config = dict(
    hidden_size=256,
    rope_fraction=0.75,
    parallel_block=False,
    init='trunc',
    init_std_o=0.0048,
    init_std_up=0.0312,
    lr_head=0.00445,
    max_grad_norm=2.0,
    final_lr_fraction=0.0,
    max_seq_len=512,
    doc_mask=True,
    max_steps=3716,
)
MLP neurons of a small language model. Each row is named by its layer, matrix (down: output weights) and neuron, and shows model dimensions 32-95. Each number is 50 + 10 x the weight over its row's rms, rounded and kept within 0 to 99.
A block is one neuron, or neurons of one layer that tend to fire together. After each block is what it responds to, as a language model described it from the Wikipedia text at the highest values.

L8.down180:55 45 54 47 39 65 49 59 45 45 57 41 64 49 57 47 49 41 41 62 51 34 51 54 65 47 56 60 47 59 53 52 58 50 34 55 57 49 65 43 48 49 64 48 62 30 49 41 42 45 54 48 50 46 31 35 56 49 36 50 45 50 57 46
L8.down449:33 59 52 63 47 46 50 48 41 36 54 37 41 29 54 43 55 66 46 36 63 58 36 41 56 60 38 54 49 63 64 57 54 45 56 43 36 48 50 37 31 34 60 33 49 68 45 39 77 57 51 52 69 60 33 60 52 39 47 55 76 72 55 43
L8.down468:53 62 56 61 40 61 50 63 49 57 38 36 52 50 55 51 46 56 62 42 37 55 46 53 56 38 58 55 39 55 62 63 68 49 50 43 33 65 41 49 51 43 47 61 62 53 50 48 50 60 48 42 39 52 72 50 44 60 56 55 60 52 50 73
L8.down742:41 60 43 56 63 35 61 62 53 47 53 41 47 56 58 53 43 41 51 44 38 56 38 65 39 58 50 40 71 40 51 54 70 48 35 48 39 61 45 45 47 45 44 62 46 42 56 58 47 45 56 51 56 74 50 62 51 46 48 41 53 41 71 44
Verb-completing inflections. Final pieces of main verbs, mostly -ed, -s, -ing suffixes or be after a modal, just before the object, e.g. offered, saying, may be.

L8.down352:60 60 38 56 41 50 51 27 43 45 32 41 63 56 38 50 61 54 45 77 48 45 60 55 29 54 45 56 49 42 40 38 48 50 57 43 45 30 61 47 68 47 52 52 56 50 44 32 43 45 41 40 65 48 51 66 62 74 43 46 52 57 47 41
L8.down695:36 64 64 65 49 75 48 61 37 55 36 42 51 52 47 53 50 40 50 53 46 49 60 56 57 49 36 56 50 50 72 53 46 77 40 52 48 46 41 33 50 57 40 60 52 54 60 49 42 49 43 63 51 41 59 30 49 34 49 53 50 42 39 34
L8.down708:50 61 43 44 66 53 38 43 49 47 52 67 48 54 51 61 48 50 56 44 63 29 46 49 39 39 32 42 58 59 47 49 49 41 57 57 67 65 36 58 55 51 47 40 58 45 43 52 55 61 48 48 42 34 59 61 44 40 47 59 52 59 76 39
L8.down732:41 48 68 52 56 46 49 41 81 48 40 61 32 64 22 52 43 45 59 46 44 40 76 57 35 53 44 47 44 70 42 57 33 44 45 48 70 35 66 52 51 57 76 53 51 45 69 62 63 52 65 40 57 46 49 46 61 41 42 56 47 63 38 44
Mid-word continuation pieces. Word-internal pieces that continue a split common word, especially approximation words (alm-ost, near-ly, ar-ound) and un-ab-le, plus some of.

L11.down144:54 54 57 36 69 54 54 60 38 54 55 39 37 34 46 49 41 42 63 49 47 52 58 58 35 33 48 39 32 46 56 83 59 39 50 38 52 68 56 46 48 56 65 62 54 35 37 42 78 56 74 44 53 50 59 54 47 65 34 56 55 34 46 53
L11.down161:18 43 52 44 40 57 35 43 47 59 50 50 71 55 52 57 46 63 55 39 39 45 56 40 54 50 53 54 48 56 62 46 51 54 59 29 71 35 52 48 48 48 41 44 47 42 40 63 41 47 55 45 61 66 32 45 66 61 40 63 48 56 63 53
L11.down184:60 52 49 57 52 47 52 48 57 55 53 39 57 49 47 30 54 43 60 61 53 53 50 29 44 60 44 46 54 56 51 55 44 47 29 33 59 58 54 54 48 51 45 53 58 55 57 36 22 47 48 52 47 47 53 52 56 51 40 43 32 54 53 48
L11.down272:62 49 41 50 46 61 51 31 40 60 60 40 39 51 55 36 70 44 50 37 54 57 45 44 62 25 47 66 54 49 45 62 59 54 54 51 55 42 40 71 44 70 49 51 67 46 55 49 52 54 48 49 54 55 53 49 81 52 44 40 47 52 35 53
L11.down311:53 38 53 43 52 55 60 66 46 66 39 62 53 29 46 49 44 44 47 74 52 47 40 38 54 45 59 53 51 60 56 62 63 59 70 44 26 62 48 48 50 39 42 47 35 57 52 41 41 65 39 46 64 42 49 48 49 55 54 73 49 56 67 47
L11.down408:53 65 54 49 43 64 32 51 58 56 42 44 46 52 40 55 62 41 40 55 48 46 65 31 24 63 51 34 50 55 32 51 44 34 55 51 45 63 53 51 25 49 52 66 44 58 50 56 54 40 61 48 54 48 44 55 49 32 45 43 38 45 37 66
L11.down447:45 50 49 53 46 38 55 44 36 38 43 45 43 47 56 51 69 38 65 44 54 62 53 43 52 73 59 38 44 57 45 55 51 37 63 62 52 43 39 54 47 46 58 44 50 59 40 57 66 45 58 56 53 47 60 31 38 36 57 55 45 40 38 35
L11.down468:51 43 38 34 58 54 62 52 53 58 34 27 41 42 25 59 52 53 41 45 57 32 50 44 44 52 60 68 49 53 32 44 65 49 54 62 42 55 41 33 65 51 54 77 42 62 49 44 54 51 65 50 45 54 57 52 62 56 45 60 51 32 67 50
L11.down578:70 59 46 36 50 55 61 45 53 28 61 58 59 54 64 62 45 46 56 50 47 62 68 67 57 57 33 33 54 45 51 67 65 40 54 35 39 61 55 51 38 46 52 58 48 43 48 49 52 53 58 56 42 50 44 44 57 31 24 46 46 47 44 45
L11.down601:55 58 46 72 54 67 32 47 55 59 47 39 54 52 51 34 43 54 57 55 39 35 45 52 41 44 60 55 37 55 43 65 47 44 51 46 77 54 39 58 55 49 34 63 56 36 58 48 49 66 42 41 32 67 55 56 51 51 53 77 43 54 37 54
L11.down602:49 53 45 42 61 49 53 58 45 50 34 44 52 46 46 34 52 44 48 34 58 44 55 36 46 54 55 54 47 54 59 62 39 44 66 62 61 46 59 44 58 37 44 60 51 79 70 53 51 44 49 49 49 43 52 23 60 62 53 65 66 40 51 39
L11.down610:55 52 48 53 48 51 44 31 57 39 50 45 60 41 58 62 39 54 68 35 71 37 57 42 44 54 47 44 59 65 56 54 60 48 44 39 75 70 63 66 67 55 49 46 51 54 49 57 35 46 27 52 41 52 64 64 74 44 36 44 50 44 45 53
L11.down642:56 59 50 54 51 43 59 62 58 51 45 50 43 61 48 47 55 44 33 43 60 65 59 43 57 60 62 43 72 35 48 49 69 56 61 54 53 29 39 72 36 70 43 41 47 54 58 68 53 36 55 41 43 36 33 57 46 59 51 55 48 49 58 63
L11.down678:37 47 49 35 52 56 63 52 55 40 46 69 56 39 48 66 51 50 57 58 43 49 52 61 51 59 60 35 37 33 43 42 52 50 26 56 28 38 49 54 60 47 45 43 37 64 44 49 54 42 48 40 53 53 48 53 53 51 44 56 50 49 31 38
L11.down736:53 45 48 27 55 47 46 57 44 59 44 50 61 49 51 49 37 46 46 58 53 43 44 64 33 46 66 45 39 47 51 65 61 39 74 40 51 76 43 40 42 56 39 57 62 35 58 29 54 69 45 42 57 66 50 45 61 57 41 55 67 71 58 40
L11.down766:61 48 43 40 53 58 68 52 49 59 44 47 62 59 36 56 55 54 54 43 35 35 51 44 59 56 46 46 48 53 57 52 50 44 27 54 45 61 39 63 33 47 35 56 42 39 59 51 55 53 71 34 24 50 69 36 53 61 34 62 52 55 54 57
Word-initial split fragments. Short first pieces of words split into fragments, mostly " b" as in "was b|orn" in biographies, also b|ut, b|etween, le|ased, un|able.

L18.down165:59 45 45 57 48 45 52 47 46 60 50 54 46 47 48 40 51 50 47 56 35 52 53 62 45 47 42 52 38 51 64 55 39 54 39 58 54 41 44 38 49 63 51 70 61 46 55 42 53 63 29 44 67 62 48 36 54 53 43 74 56 45 39 33
Direction and location word pieces. The preposition in and word-initial pieces of spatial words such as in-side, in-to, a-bove, a-way, d-own, h-ome, plus some pro- prefixes and verb endings.

L11.down33:54 42 55 49 63 37 33 44 34 56 50 43 39 52 61 57 53 58 49 54 45 52 64 55 57 45 49 57 33 63 48 43 53 57 65 50 46 36 37 63 49 33 33 59 52 64 38 48 48 56 48 58 42 44 49 56 46 60 48 54 52 35 42 51
L11.down39:43 60 44 38 46 56 47 44 42 36 65 42 41 32 40 61 35 59 50 52 41 45 60 37 69 71 46 50 38 59 62 48 42 47 41 49 40 45 51 65 63 65 55 54 61 64 63 52 47 39 52 55 57 59 56 58 60 57 48 38 41 43 72 38
L11.down63:58 46 45 57 56 63 46 30 53 40 52 51 49 47 62 77 38 62 62 57 43 42 44 54 58 33 44 62 45 49 48 49 62 59 55 59 41 55 53 43 56 59 70 46 50 55 60 49 52 42 62 40 54 31 52 40 63 45 47 58 62 67 57 53
L11.down70:40 43 55 39 45 48 56 69 49 52 64 28 60 47 59 61 62 37 63 60 56 65 53 45 56 47 53 63 63 50 59 39 35 51 60 48 56 43 57 60 56 50 50 38 36 48 49 46 47 44 62 42 53 44 42 40 67 66 31 21 53 50 46 49
L11.down101:59 41 62 44 35 50 50 42 60 36 39 20 62 50 37 29 42 50 50 62 49 57 40 54 35 30 51 55 49 42 51 50 39 61 37 48 34 41 48 51 56 56 61 58 49 44 49 42 73 44 57 51 51 49 52 57 56 42 48 81 46 64 44 50
L11.down125:39 41 74 74 67 60 41 65 67 35 43 57 52 33 52 60 49 49 53 42 56 55 54 59 57 48 56 54 53 61 54 41 43 55 33 67 50 44 53 54 35 38 60 78 60 29 40 38 44 68 47 56 56 58 52 51 54 56 48 48 42 46 60 49
L11.down167:52 52 64 59 47 73 59 52 38 51 62 37 58 45 65 34 51 58 56 31 58 58 36 50 55 60 61 51 48 51 38 44 49 60 50 54 39 47 57 46 38 31 47 42 51 37 57 39 54 48 45 39 41 41 57 43 29 43 46 62 45 61 47 35
L11.down275:66 48 49 56 49 47 48 36 48 66 41 59 62 68 40 29 45 57 33 65 58 33 56 50 64 62 37 48 53 38 36 55 52 50 54 54 54 42 46 57 51 59 44 57 67 61 37 44 43 43 54 41 46 55 74 56 53 54 38 38 47 56 66 63
L11.down277:36 51 47 60 63 49 41 40 54 46 35 41 52 44 62 53 43 46 46 47 63 40 76 44 49 45 61 41 46 55 46 58 60 39 64 49 50 54 54 53 60 55 64 46 49 41 72 53 42 42 68 46 59 51 47 57 35 38 65 56 60 51 54 60
L11.down347:36 69 46 52 31 61 55 57 41 52 50 57 46 62 57 53 49 46 60 38 67 44 50 43 48 45 45 60 55 48 40 54 51 54 52 64 47 65 67 41 57 56 63 43 58 53 50 62 54 54 40 38 59 39 58 45 61 70 48 36 51 42 55 47
L11.down379:50 51 40 54 50 62 45 41 57 43 60 58 57 56 51 62 49 49 57 53 35 65 44 44 58 39 28 49 47 51 46 42 37 44 52 54 48 40 43 40 77 53 34 52 37 55 49 55 38 60 45 67 43 59 54 42 49 58 25 59 43 37 47 51
L11.down499:48 37 44 46 51 49 42 38 49 29 63 44 39 48 55 57 59 47 47 49 28 57 43 55 37 54 59 37 37 54 71 48 68 47 63 35 37 43 72 43 39 48 49 44 37 59 51 68 49 38 61 53 48 52 54 57 49 54 39 42 40 56 55 57
L11.down577:53 57 50 44 40 57 49 61 21 53 47 49 45 52 45 46 41 52 37 65 62 57 63 51 50 49 52 50 59 55 51 46 41 56 55 51 60 59 72 26 44 59 44 54 71 57 42 53 40 45 58 32 59 36 64 38 58 63 45 44 40 33 48 26
L11.down584:50 52 34 52 53 47 43 51 53 49 40 61 45 58 65 66 51 60 75 49 66 47 18 39 50 50 53 42 51 33 59 45 70 56 35 43 37 35 57 63 62 62 50 57 40 70 51 46 47 60 36 39 54 49 51 53 57 47 33 52 35 59 37 45
L11.down623:52 41 42 41 60 53 51 39 49 40 39 52 46 38 56 62 51 29 48 42 52 41 54 55 45 77 63 46 56 46 39 44 48 62 49 44 64 56 58 68 48 45 36 59 47 58 46 55 46 50 35 44 45 46 46 55 42 45 56 60 51 57 53 74
L11.down644:44 53 50 47 64 47 75 61 55 48 43 43 70 39 57 36 42 47 64 48 63 54 47 58 44 41 59 57 70 52 54 70 45 55 44 59 58 57 29 43 50 42 66 44 62 52 51 41 61 38 46 73 48 45 53 47 68 55 66 57 43 54 57 50
Plural word endings. Word-final suffix pieces marking plurals or completing number words and "those", such as book-s, styl-es, thos-e, t-wo, f-ive.

L18.down677:48 48 53 52 37 57 69 62 42 57 37 61 52 53 46 41 50 64 55 55 60 63 39 37 60 40 62 74 51 59 54 44 54 64 48 53 68 53 56 55 58 48 34 52 45 57 62 48 38 51 75 52 50 42 54 37 40 52 55 60 59 65 48 56
Word-initial "b" fragment. Fires on a split-off " b" that begins a common word, usually "but" after a comma, also blame, become, black, bridge; rarely other mid-word fragments.

L8.down283:53 56 52 42 53 46 59 55 47 57 51 53 54 56 45 52 44 52 40 72 51 42 52 53 68 63 48 54 62 53 54 54 32 58 47 52 56 48 51 43 49 60 39 46 57 57 53 57 46 48 65 50 53 31 61 68 47 59 63 39 37 48 48 52
L8.down292:67 60 39 69 49 53 47 30 61 52 44 47 44 45 37 59 49 47 45 38 42 72 55 40 58 32 64 72 59 48 65 39 30 31 45 51 45 48 42 61 56 30 26 53 43 43 33 33 43 33 33 63 42 42 50 44 42 48 49 51 51 45 46 74
L8.down755:62 47 52 23 33 69 44 48 49 41 51 38 53 63 49 45 49 36 54 37 43 50 56 51 45 57 47 53 42 56 66 39 55 34 54 64 67 39 64 57 53 50 57 50 42 61 41 50 68 26 53 47 66 57 49 45 46 50 51 41 31 67 38 48
L8.down762:42 37 54 42 38 56 56 35 39 45 50 53 69 67 38 41 48 44 72 51 46 53 61 35 41 51 58 53 50 50 51 42 68 46 51 55 32 49 47 54 32 33 35 59 59 50 50 62 48 57 58 54 55 53 33 67 60 47 57 42 44 48 51 59
Split-off word-initial letters. Single letters split off as a word's first piece, mostly b and often after a hyphen, as in -born, -body, be|tween, b|uilt.

L11.down187:53 53 56 37 53 46 38 47 69 37 47 50 48 58 54 58 35 66 57 55 59 51 70 64 50 56 64 53 60 53 46 38 63 37 45 49 58 59 57 55 64 43 46 54 38 58 57 57 47 53 50 47 34 58 30 55 63 51 47 52 47 52 55 65
L11.down226:41 43 49 39 30 36 44 46 50 62 58 60 43 50 25 46 63 47 57 52 62 61 47 43 47 43 48 49 42 29 41 39 43 50 49 51 46 74 61 54 66 54 44 57 58 58 49 51 47 46 42 50 32 66 36 46 56 62 66 46 61 48 58 53
L11.down228:47 55 51 42 61 59 46 51 68 44 61 57 48 57 38 61 51 58 46 49 51 67 43 54 47 48 58 57 76 54 44 38 51 51 57 32 48 45 53 60 46 42 52 53 54 53 55 57 40 67 36 33 56 63 40 32 55 53 47 54 55 31 32 74
L11.down254:40 52 43 53 49 52 58 46 54 36 24 57 50 62 45 51 60 43 40 52 60 51 56 52 65 30 49 51 55 63 53 67 59 43 58 37 58 52 47 52 40 33 38 38 67 47 54 43 43 56 53 47 41 63 44 71 45 52 42 57 48 54 57 39
L11.down357:57 57 48 54 55 59 42 46 33 38 84 47 49 63 37 62 38 44 57 51 30 47 50 34 60 71 42 53 54 44 60 55 59 62 56 37 36 62 55 37 50 54 42 35 48 45 51 74 22 56 39 24 41 51 53 58 34 56 54 62 57 64 74 50
L11.down395:44 35 62 42 58 58 37 48 40 65 41 53 68 57 51 70 41 55 53 48 58 73 64 41 47 31 57 34 49 55 28 43 46 49 59 66 33 69 58 51 59 46 56 50 37 60 54 52 48 48 63 64 47 48 42 63 28 67 61 42 61 64 85 60
L11.down401:49 55 61 31 37 47 45 54 51 38 37 57 66 47 35 61 69 52 56 54 56 50 37 56 30 54 57 50 48 52 58 63 56 48 55 70 56 37 69 62 50 48 51 54 44 49 65 46 52 52 49 58 30 41 42 62 47 40 36 57 56 40 47 61
L11.down411:82 59 54 57 59 54 62 46 31 47 64 38 50 51 33 43 35 70 49 48 50 48 58 51 50 46 52 47 57 67 54 54 53 36 36 51 50 62 45 33 43 40 36 49 50 59 38 41 57 69 68 44 57 59 43 49 52 46 33 69 54 45 50 63
L11.down445:48 33 56 53 63 87 60 54 39 53 50 40 62 59 49 60 43 45 52 42 51 50 53 53 53 52 40 42 73 56 48 64 48 44 52 43 55 54 49 36 54 58 55 46 69 48 38 29 51 56 59 45 47 49 39 43 49 51 28 53 40 61 47 42
L11.down503:47 46 41 43 61 38 43 41 38 47 51 47 41 48 49 71 64 45 42 44 49 45 47 49 36 49 57 54 51 52 51 44 63 43 37 60 52 44 60 40 48 60 59 45 53 66 68 37 56 59 47 56 51 70 40 51 66 62 35 58 58 54 50 51
L11.down521:51 62 66 38 41 46 58 51 60 36 53 50 62 44 53 45 35 52 46 59 53 25 66 33 48 52 65 63 69 63 60 51 54 42 52 41 37 39 47 36 26 45 62 49 37 53 37 47 51 59 61 55 39 55 46 38 37 58 65 47 27 50 59 49
L11.down568:44 54 48 54 48 57 36 45 46 63 46 58 52 51 50 47 61 51 49 46 48 43 45 48 46 47 59 55 22 44 40 56 66 51 48 40 55 39 54 59 25 31 48 59 45 67 50 51 46 43 57 71 56 26 45 61 54 51 50 45 39 52 50 59
L11.down570:58 38 63 56 48 46 34 55 32 44 46 34 62 51 31 68 51 48 49 64 41 51 43 53 56 58 53 50 50 66 57 64 46 35 34 49 42 56 24 47 53 45 38 45 71 67 53 53 45 27 54 48 39 64 36 54 55 50 42 50 51 41 45 44
L11.down643:54 50 56 52 51 58 60 38 50 47 55 51 55 54 43 41 53 58 49 42 49 51 42 55 26 58 64 40 62 47 58 45 47 45 38 54 56 68 57 50 59 48 60 29 53 43 57 59 49 43 38 47 51 55 55 55 45 39 60 61 68 69 34 30
L11.down659:33 59 63 55 72 44 69 36 54 36 53 48 57 53 43 50 45 49 45 66 43 48 66 65 53 59 39 61 59 52 45 61 55 29 41 46 41 35 51 57 62 47 56 61 57 45 51 52 47 37 52 47 43 41 59 52 33 35 51 43 71 50 62 34
L11.down677:19 41 39 51 42 44 58 50 55 58 53 45 43 65 67 53 52 43 57 55 39 49 49 37 54 39 42 38 61 30 45 46 60 52 40 55 56 72 57 58 53 58 57 61 60 41 60 49 45 40 50 39 57 52 54 63 29 44 39 49 29 50 79 37
Adverb completions in word pieces. Final word piece completing an adverb or function word mid-sentence, such as -ly in likely or simply, -ver in never or every, -ast in at least, and also or not.

L11.down22:42 41 48 68 55 31 56 54 58 55 30 48 47 56 56 47 54 54 42 61 46 46 43 61 32 66 48 33 50 27 50 62 49 48 42 53 41 70 58 53 40 50 39 29 55 56 59 41 31 33 46 40 60 63 49 39 31 41 53 58 60 46 55 49
L11.down86:63 47 44 38 34 48 49 39 48 80 40 53 48 54 56 61 62 45 43 35 49 45 49 37 50 44 56 37 38 43 38 50 74 49 68 53 50 44 53 45 62 54 65 50 55 48 32 49 64 40 44 47 47 56 46 45 37 63 26 60 39 67 53 37
L11.down89:54 67 52 53 48 34 60 48 44 65 39 50 48 40 62 48 56 35 48 42 52 50 42 63 37 58 39 47 54 63 41 59 50 53 42 45 49 41 46 67 51 34 35 65 56 57 49 36 43 48 37 55 45 61 53 54 32 47 59 56 46 43 37 40
L11.down100:60 50 64 37 59 42 64 46 58 37 37 37 55 65 52 43 59 36 44 40 65 53 44 51 50 48 60 73 44 51 59 51 46 55 56 37 43 16 59 30 48 58 68 27 44 44 55 41 44 61 69 47 55 32 52 29 59 40 70 51 32 57 49 54
L11.down128:67 63 27 51 45 39 33 51 66 49 46 45 65 63 49 54 38 51 46 55 46 44 53 54 58 33 34 52 27 58 49 47 54 51 65 54 46 65 42 42 37 52 61 53 56 60 48 47 53 47 47 54 57 51 47 44 57 50 79 72 67 36 48 50
L11.down140:64 56 61 44 41 66 58 27 54 48 50 54 41 62 43 44 67 59 47 39 41 40 45 41 73 56 50 58 37 37 42 56 28 30 65 53 50 45 35 52 57 35 50 50 46 59 53 55 43 54 36 32 50 49 54 59 48 32 53 60 46 53 52 52
L11.down158:48 64 31 52 42 50 48 60 51 46 33 54 65 53 45 63 37 56 40 50 67 36 52 32 33 58 38 53 56 32 58 54 47 58 40 53 47 49 57 58 42 38 48 39 58 49 52 22 60 39 58 50 49 43 72 58 54 62 68 50 56 55 50 39
L11.down201:48 33 45 44 63 58 57 51 44 63 46 62 59 55 55 42 64 38 62 64 34 31 51 69 49 47 58 30 52 54 69 42 41 46 46 56 57 50 44 58 64 58 42 59 47 40 60 55 23 54 46 48 44 67 50 60 58 52 54 41 48 42 52 45
L11.down356:48 36 41 61 40 57 34 40 44 53 60 39 64 47 44 59 28 50 43 48 38 34 62 44 45 31 47 37 56 70 48 37 58 47 56 40 59 44 51 47 58 39 59 41 43 58 37 34 65 51 55 52 57 39 44 51 52 43 59 53 63 55 45 57
L11.down393:61 32 52 47 48 55 55 57 58 63 52 63 50 40 63 57 41 27 50 56 42 39 29 56 56 57 45 40 57 17 41 52 50 55 72 49 44 45 56 45 39 52 63 48 71 62 54 51 54 56 57 47 44 41 53 49 57 37 60 47 33 46 51 26
L11.down424:39 43 50 36 77 52 34 46 60 49 54 42 52 50 66 46 52 63 61 62 38 77 40 47 61 57 37 50 49 63 72 60 44 48 49 58 59 57 32 46 46 52 45 58 49 52 58 36 72 39 53 56 36 54 41 72 45 34 51 57 51 62 40 53
L11.down496:35 56 64 34 33 52 49 38 48 43 50 51 51 39 42 42 44 44 57 51 38 49 68 30 59 58 57 35 55 53 57 34 54 63 25 73 65 48 46 61 57 45 57 62 58 57 58 52 58 51 39 56 52 55 57 50 51 62 58 44 56 48 45 54
L11.down647:57 61 62 48 60 50 48 63 33 37 49 44 56 58 70 43 62 63 52 42 47 65 53 36 52 50 62 75 64 69 49 64 43 41 29 59 56 54 52 50 49 48 45 52 44 44 38 58 51 50 59 59 52 57 58 46 48 56 48 54 42 39 50 42
L11.down676:42 49 43 51 50 61 59 35 40 40 59 67 54 61 36 42 73 55 50 55 34 44 50 59 24 59 47 43 38 38 57 60 46 62 65 64 42 53 61 68 54 85 42 37 50 45 53 44 39 38 59 34 53 63 53 41 41 63 53 50 57 52 34 50
L11.down682:48 42 47 50 40 55 42 55 53 57 48 55 36 42 54 56 54 52 57 53 60 39 47 53 53 46 54 50 47 58 38 53 38 64 45 52 48 48 67 56 65 64 46 47 63 49 56 64 42 65 72 47 45 47 63 64 34 45 52 53 53 59 54 45
L11.down726:64 39 65 63 49 52 73 53 55 51 41 32 52 60 41 46 48 52 58 43 35 43 53 46 53 43 34 49 58 54 25 65 40 44 65 60 38 42 42 42 45 42 35 59 63 54 45 44 59 47 50 61 46 67 50 54 43 63 33 81 58 41 34 38
Verb inflection endings. Inflectional suffixes closing a verb split into pieces, mostly -s/-es in present-tense plot summaries (end-s, agre-es), also -ed, -ing, -t.

L8.down273:59 39 75 52 46 47 58 28 54 53 56 37 54 50 52 46 48 45 52 48 50 30 53 63 43 46 49 46 54 46 59 41 56 76 72 62 54 49 41 54 59 52 60 57 55 56 64 43 47 47 58 56 40 38 47 58 53 49 50 29 68 52 68 32
L8.down521:46 44 55 55 48 45 41 44 55 54 60 49 65 53 49 37 58 45 65 44 47 59 61 58 49 49 41 54 34 61 44 52 49 68 61 62 55 62 73 58 51 33 48 49 54 55 49 64 58 53 28 52 31 47 42 37 64 46 35 38 48 41 54 56
L8.down588:36 46 50 40 55 42 51 61 33 59 47 50 52 47 50 47 58 35 51 25 30 37 54 57 44 66 81 65 54 56 61 72 50 44 50 61 50 58 56 46 35 46 48 52 49 49 62 43 43 29 52 53 49 47 40 54 68 54 59 46 47 61 42 52
L8.down666:41 35 55 48 44 61 60 54 41 51 62 62 43 37 63 69 52 39 50 46 37 50 45 42 49 54 65 58 44 65 72 40 47 38 48 53 55 45 48 26 59 53 50 54 44 81 60 44 59 43 55 52 40 57 35 40 42 43 41 56 47 43 62 50
Quantity word endings. Final word-piece of number and quantity words before a counted noun, such as two, three, multiple, many, several, five, 5,000.

L18.down288:62 51 41 64 57 60 46 57 47 54 31 37 63 61 46 41 51 59 63 53 54 44 46 51 46 61 70 57 59 40 57 43 47 54 51 57 43 49 41 59 58 52 53 42 53 64 61 53 51 41 50 39 23 57 53 46 46 45 23 45 52 42 61 56
Plural noun suffixes. Plural endings -s, -es, -ers split off as separate tokens on nouns for groups of people or things, e.g. students, historians, railroads; also table pipe separators.